python train.py --n_layer=16 --n_kv_head=5 --head_dim=64 --activation="tanh_gelu" --norm_place="pre" --positions="rope" --qk_norm=false --tie_embeddings=false --lr=0.00946 --lr_mult_up=0.798 --schedule="wsd" --decay_shape="exp" --batch_tokens=65536 --train_tokens=692100000
MLP neurons of a small language model. Each row is named by its layer, matrix (up: input weights) and neuron, and shows model dimensions 96-223. Each number is 500 + 50 x the weight over its row's rms, rounded and kept within 0 to 999. Numbers have three digits each.
After each neuron's rows, "fires in" lists the words (lower case) most often at its 100 highest values on Wikipedia text that the model never trained on.

L4.up357:578506481524494512509504489468539515505610467404484544493583562503582413592510463436494512510556526459485524455460517537449529480464482485511541494510528468525504466470524517515455486477452469467480571503443572561495538478568525484494501493531455458492593554511570455557534525472422492473456571487432467509434498445503443424440459577533519482530501436598514499576532465434542490526476
fires in: "of", "takealot", "up", "between", "orphoot"

L4.up956:540536556527380487411421481515480448575489418514505493368574608532543458369547413578526454508510533527605504581489545486520460582575446587529493470442482457533437543483491531475500555505540568382538557555390527455505485475488492477512482518501484473459507482467449472572470462449515493495560430491567510538528516431517496512557326477435447451422531514421547537512486540547486534418428
fires in: "and", "during", "in", "other", "since"

L4.up1272:571549466519466503438594521552499573496485454487507447469504497543531417430535440493516495561433436440482532422522524412558444593452523498518496430548381490532466512461573500520538562508479601543479504535510529505486521538485456515516479475426449540580538463541550504522407574645549526516517578508428495595546492502549430421537445568477533496496521524536504494331574509473577505487510
fires in: "as", "a", "the", "of", "an"

L4.up1061:552507463445506479570451566563500543518546548501476457461394535537534511467470533499526442536423569465482522516574547570468472475494523519552591549483484517471427504416489618525490522547466467474495593437502561511489426507520489513472582520563637460460511475607542449496470433458397462587509478528550557516514438499519471557494443401586577516554548498586467551550483482510541551521428
fires in: "in", "to", "at", "into"

L4.up1543:539521537428490530628568567488488505429593461537578452472538529532532539492517415521538434411506510529426460565553490524480519606510443475628547520465515507547408507434480572448469439536465482418582619595496551401454524432461553528421569569406507438538509497492466415592530567518473519528567490473522531582440427432397500464504497525503558443425461523486644482520477542548457582524472
fires in: "of", "into", "and", "to", "career", "place"

L4.up1709:558485471585537508558471561518587605464560446466611621476502497479471427589603552496509568463489421478446513447577439567543451569449462476509532498505582459436493546476483553535412501564489471411505440606473553500474522454524556469531455501497431482466530495509481597452421443568474555558544497510489538575528539510531559482560531456475452500546357446487428525481531529532551422538487
fires in: "the", "1992", "1994", "so", "this", "1999"

L4.up502:634454431485417487510392532429477412539418540535444460520465452515434552470525510511490474467411556488519365484482391520521487473479459479455476502478487492501553560484453556501493579480473467482573626546621438537599545557545464456507531440526477560527504576390553432547481560486486436483492386486435470547524513468576486473523596584488522488593488420544560533471436479550518512540509
fires in: "to", "of", "time"

L4.up517:493441550574402520496514457424497604476537602475588484412576501508569529480517575462438469457494541465499540527479557516487464470460512429551588439539555451638458478480558523487444557532402541538521540587402456524512489516479553474443546580479468443519431431460381526513472529483438545556502568516529473483561571489424529512518465578558581480423435440482539467492473585487522544485479
fires in: "of", "for", "s"

L4.up398:457414576481461500422580418525581551436492506483453421497459538567489483503508541513571510532491586394482502456489402448503393546530566494411497472542428524458544478462397456576485599433447461449491499521446555491488434441582442469519451515531547477523477530478480451517377532505458540545470507546535569425457439453474549598612456406490560558575453609458546532502484540547445569536516
fires in: "of", "in", "over"

L4.up162:507518484529487465593518555461481490546473502519495530511468665479491494532506535515470533530536441361511557502416561491549468485583565499506606419442459456427509394456533548531456532504500615435527469469544580495512537541528450556456572470470541461546385572486526543569601540578469504551514448418549517482418419503522564528434612474559432505530464471554454600474471459564449474406567
fires in: "the", "of", "some", "gebhard", "these", "are"

L4.up2239:572504598441479442518602446528528478531450476590426525439393487560521496487493576512484454479528514507552462546510533511563496496502541507514510514520524507424456527490551416506520515456516457404458525633497513458536575465376444531470519459448430496422468490458472534464441503485485495488501513565523489461537536498639551488528570502483521476578540538527568475534500425604443532418456
fires in: "as", "the", "and", "be", "beersheba"

L4.up1854:527536492460541506539544466534540512440483474516537471541513495515464519501474449514416528531502567407376449519482523514429456473514418571530514578463462462571538462500453602445475547479533564413529467448519576495511433509549461492514526547460544501572494470545501536446540511431464459511420450482444495562460457551546521440516433470500431428539463434466496507511458406528459427432600
fires in: "of", "to", "at"

L4.up1283:539570506583394354551529537468471515479513486517549439460529549553470396478525518419492482492477556409465504474527471506475502545581544533525507388414472492422393566492499597602461509530503469502477504503532515369496527501474535493508608511511535557505422475448579597469471550495500486448478488482517491562500472546550502544468540564523377386552461517429429498445591538480588475452485
fires in: "of", "the", "other"

L4.up21:462524520493459487456444479532495484509480412598444493515494512496482480580430512520403411506471485428583468411465513470464490432536511480505434491461488547537492485506453439536451404502488466458505419439468460567570512448450491530551543507466522395511433443508532503469490527508412440464559569480609593564591519495536541450516535494595542453507499480407499575552460574496531609495479
fires in: "for", "in"

L4.up2149:590526477515562531403515564541568589559424417442641461446581425478454454551453465481512511432506504555623554375524483572592505451505545507495541575465507493619506509508476638529601496473483435519525533493552497451487515561538444506474426475439461428490529402469526493573377484562543478562546560461423516493503499507504519434486415571549530523484452475513544501471556503470486532521479
fires in: "and", "to", "would", "million"

L4.up953:545464485439459437558472502529572543518507473607529578495567463504466436433505495413441544464498426552455451508517468469475539563472456507523483400554469497538545497468496553496451444430552461580484536484519504524546531451490402452495510417501450498614541575519462451570509440503496506571490503421491547456533516444532490572381578483436542523445491455497573618511515410571491544492569
fires in: "that", "to", "after", "announced", "appointed"

L4.up1143:455583494468499470466459473462444524535512468487418444549553477446446599535477471477575544471556515507460481444509540457524489455487419478487540503526489448429404482580580476411441363414468512502449465424449440533578556492500535488405459467517447512564510494444500479509528479599584591607464471486520455529546519522461537478483605441440545491483491549474571520556487552501485529467540
fires in: "of", "deaf", "against"

L4.up1954:488590502526488582518540541458617460492548508638518464521454466411471413520440668453477503526457530484482450498485428564498555487444415446464500521553527516499530395382454510509442489528400449559502597504502499454493490452438394510481471532510476517511584459445468444447467503516516453624508510505501585551530419449518518469526464394474496474417489509452565532595443458550532479432486
fires in: "with", "of", "a"

L4.up943:552513449466521500493542506429518515427447496506452493470494482440489475446560472492488443495524589443451578462450474450498551439495458474478408437536514528535471478423371461531444564544483485434510575455513455480603556434437473500493527508532498548486525584522457538385509498429469526626525499545494580457587435526587570508559466487501593472502554505565598490459544507583458556404476
fires in: "of", "that"

L4.up2126:505455586509579494458485475516427468470408466462512569448451558564529414456524447475345569438473573480443444506525464519540528503561423459500529412553560524328551456545509625605450520498506523481443472452523481549552491483482488490479544507544468505413475536488512418508463495465580474453529453434545566562524476471459484541456421480489534478555450448507488468474532532397554628440489
fires in: "of", "from"

L4.up2378:489463556538451432501511509513513504517532559485520533479547463564439369474481538495569485503411498416388463494451566483503496431506524469483519415455418482502491464550481427520451561510441502507511500588549429557416589528515480516525450429567500496524552596488458544436486402552477480521597510591560508564478504429513609397392441521491443570581541454509486449409551462470407528514486
fires in: "of", "to", "together", "located", "them"

L4.up2139:547546567540448528542400559510514578462527510559526521465560549374455432477536473415500497536476499448550458519429462523536510488514474437472545518488528426395531479558584524480516567449486531540433526476530459446514466562541467538457537490451507517547495482472605583455532450558508447470532536473387487497575544397560476463530416604492530578416521537516480446463520504469611483474563
fires in: "is", "a", "for", "where", "to", "of"

L4.up1980:509552544503433475544487458551437409544510458542526522465486451533503469357507431453455567443511455431493512511397452596577493555519548482449556517511598511529452497488494531490451462547513491416447625568449461478506453496454549545484488492428520480428404566514555473502394448537465489509526492514503491544520498467502508549529590514520398481542567436540542503543500467544496448528479
fires in: "and", "to", "in", "also", "on"

L4.up1837:421437432552635428571525581510535488532582549491506543532480550475488510396484474535423526531554572487589485431510385371530507517479455472544589551507540567519489524589479469407448494507476480462490465582469602435492487508415488523582600511496579539516484412526418564522601444466572487488490384527478516476480487517509461499481496457469574484530499598512573427463511501528516480461467
fires in: "of", "and", "to", "called"

L4.up2554:469548573480499466551588475570529521521486488380520553503439484508465493500448549480482450466531474508561534403463451528444547481488496457496549516550469542483525486506568485494462503588438589453464504477493483426457580556471550537535502445494487452494463515466446551516555606567528545542624546502502449505532468514436537488539548522428416485575479465528430526463446522522554454495490
fires in: "on", "up", "out", "in", "through", "off"

L4.up2020:529494440488527458477552504596381486501515510585484528443377578504559559515531585510577527443552509547545510484506513447526469523541493519540507463488506500528498406428473512495559484446521406510479573466491543501474489461465494416437477427493532504406542474467441484580453459442482497389532440501515567425536439605556552398485599540552588497489484520590537470488437477474400436475432
fires in: "to", "you", "very", "as", "that"

L4.up1750:498485476485519550531562486493465464506486488517505497451474498493454480533516476461557537465372465476514491503547506449542496467565479406543441541477583534539503432553535493480496493503459486505514586437453529476551520419515477487459457611602432476542506542474567401435452503488516484519476490545517557625572533623576468574478417526546610600532522492467393514500489505438476494502467
fires in: "of", "years", "season", "they"

L4.up791:518468645577433556460465452466495653534441458489487415455436492578449518563499444537436473410602412459542494534550502409590575550520517413535518467581433546460525484449542494460522501413472485538494471489525446519576489504455455449417521574474475484463497486418539526532508541513530429550600526496458514514412510463442497549400529496485460450512429548536571583451517494448482575461517
fires in: "s", "with", "of", "in"

L4.up2004:477458494534462436512450507470493531495418574531432485528615386531437495446608466499400522450571533482426468489469535542501565480454553422472546510661490507531472614433501459521524480456436537508596490543562470459458540474550481601450481478459516493422518438488471490497483518572533474537455520496469436445454585482516451490537530484519519449518533508596508509594502553507512534508576
fires in: "of", "for", "due", "on", "by", "was"

L4.up99:467548560496468555487496557566563446553440534480433496486540506497534464447432543550529460493497428443449564477512484540513568477512523444591442443518475521466472382537586534452552507554469550541494520558466534497471455485535518536546561569531404476543522485536393424543538423574484417453510477550514507558517540481498522478475582518521373494443462484552440543572475526496551508544523
fires in: "and", "of", "ottawa", "telugu", "at", "to"

L4.up782:473552540444566561399488405447602512558554551462482527486498493404473442535545624567564470463485501581548417590483509430446458447584471516527502585491573421555504571531541464457531573535526468479456456524481497474494504542420559457464482522449421522534547464564543516500564550456509464573426461529493432512517550408529515469505516422491493449437536508514485505525529416484474635543453
fires in: "and", "or", "but"

L4.up861:488507502505487512480470557459474551533553477518394473505540497476595586423586584448445559453460519451489446485490524506397533506447495504558568499456499538577488517491539519475508574496417559530594513514471400453501462458467482468495497475552563428509511500560521535486567575467492568589542526445464553538614464410438528507469476449542511496502506411476536575590445574556541564423479
fires in: "of", "guelb", "from", "the", "motel"

L4.up1268:409448516506574511477495470508470512415499415500481569449470488555551544542497537495519579522577508493437529474488491416459465540500517555463568532398433538561511527479526492376553449479543533495466501506413471593542460469523548482472557484505520544501479527435484519572477565517429480470428516449458517458526440527562537459453577503508443474557534459452526575470431547489470508454501
fires in: "of", "on", "to", "who", "between", "that"

L4.up1857:479507424478487584506487526468508518472477479492550561405485462549474499506520497517555424448379433486552505542484556532478553438530413465559549497604479523542541499499513497549536593484525580427502513474456517485487453514577443495458479475416485444421568512478470483555513504408483388510460538570475458626408555476552508493624400529491437497500471549474487477504493530498542560513466
fires in: "by", "telugu", "the", "her", "german"

L4.up2087:482496500436521569499472544462572432524419440546384531529568551578554376535540545508565531454475498488535457455423445517514470593593441491553558529491534443591552524517457462417487519445424535482482446493418467457491465502475365566505506550509493482482424393562475460378580527418473353461485432578473470501535523568473395567461558548472488497501547449480514516487501540456444564462446
fires in: "and", "to", "of"

L4.up979:519520474435444491528502464531503523490457493591534535474511555383562450477449549522520485429465538533465488441450485541508460449535517506463585551523509464514519479401520518426462556566462574470454493459483435550429457577575438490457470560514595476567470518535450513556494380505540490450524513452585502491493472531439451442556531431476402477533527466537435567478517471515398469538605
fires in: "to", "kiss"

L4.up839:479417397400515469517485421486547495437460490504532569524545460481503449503418556454599351574445561414417515456562452519460487519534509465495556464512595481538505498458513555513516481543465534498417450445574489565535501452475472466475499480461400531576588499403603462504509452453434454539488523539589531449468525487434449500524554537469538551563509542499579618534444536499606549494513
fires in: "in", "to", "after", "for", "due", "as"

L4.up346:529544548445415529517579466491450592422541387393470385434512495504550523492393529546448551386537431501433527430512429471459539506501452490563395453493431497617483508451578507422547486517460518539443519431440527535498445551593592518418416457612517479580635438462471476523343515550490557467536487469489417497542509509498484596462497538470441518441417388457545434503479484516496397546536
fires in: "with", "from", "of", "like", "to", "mouat"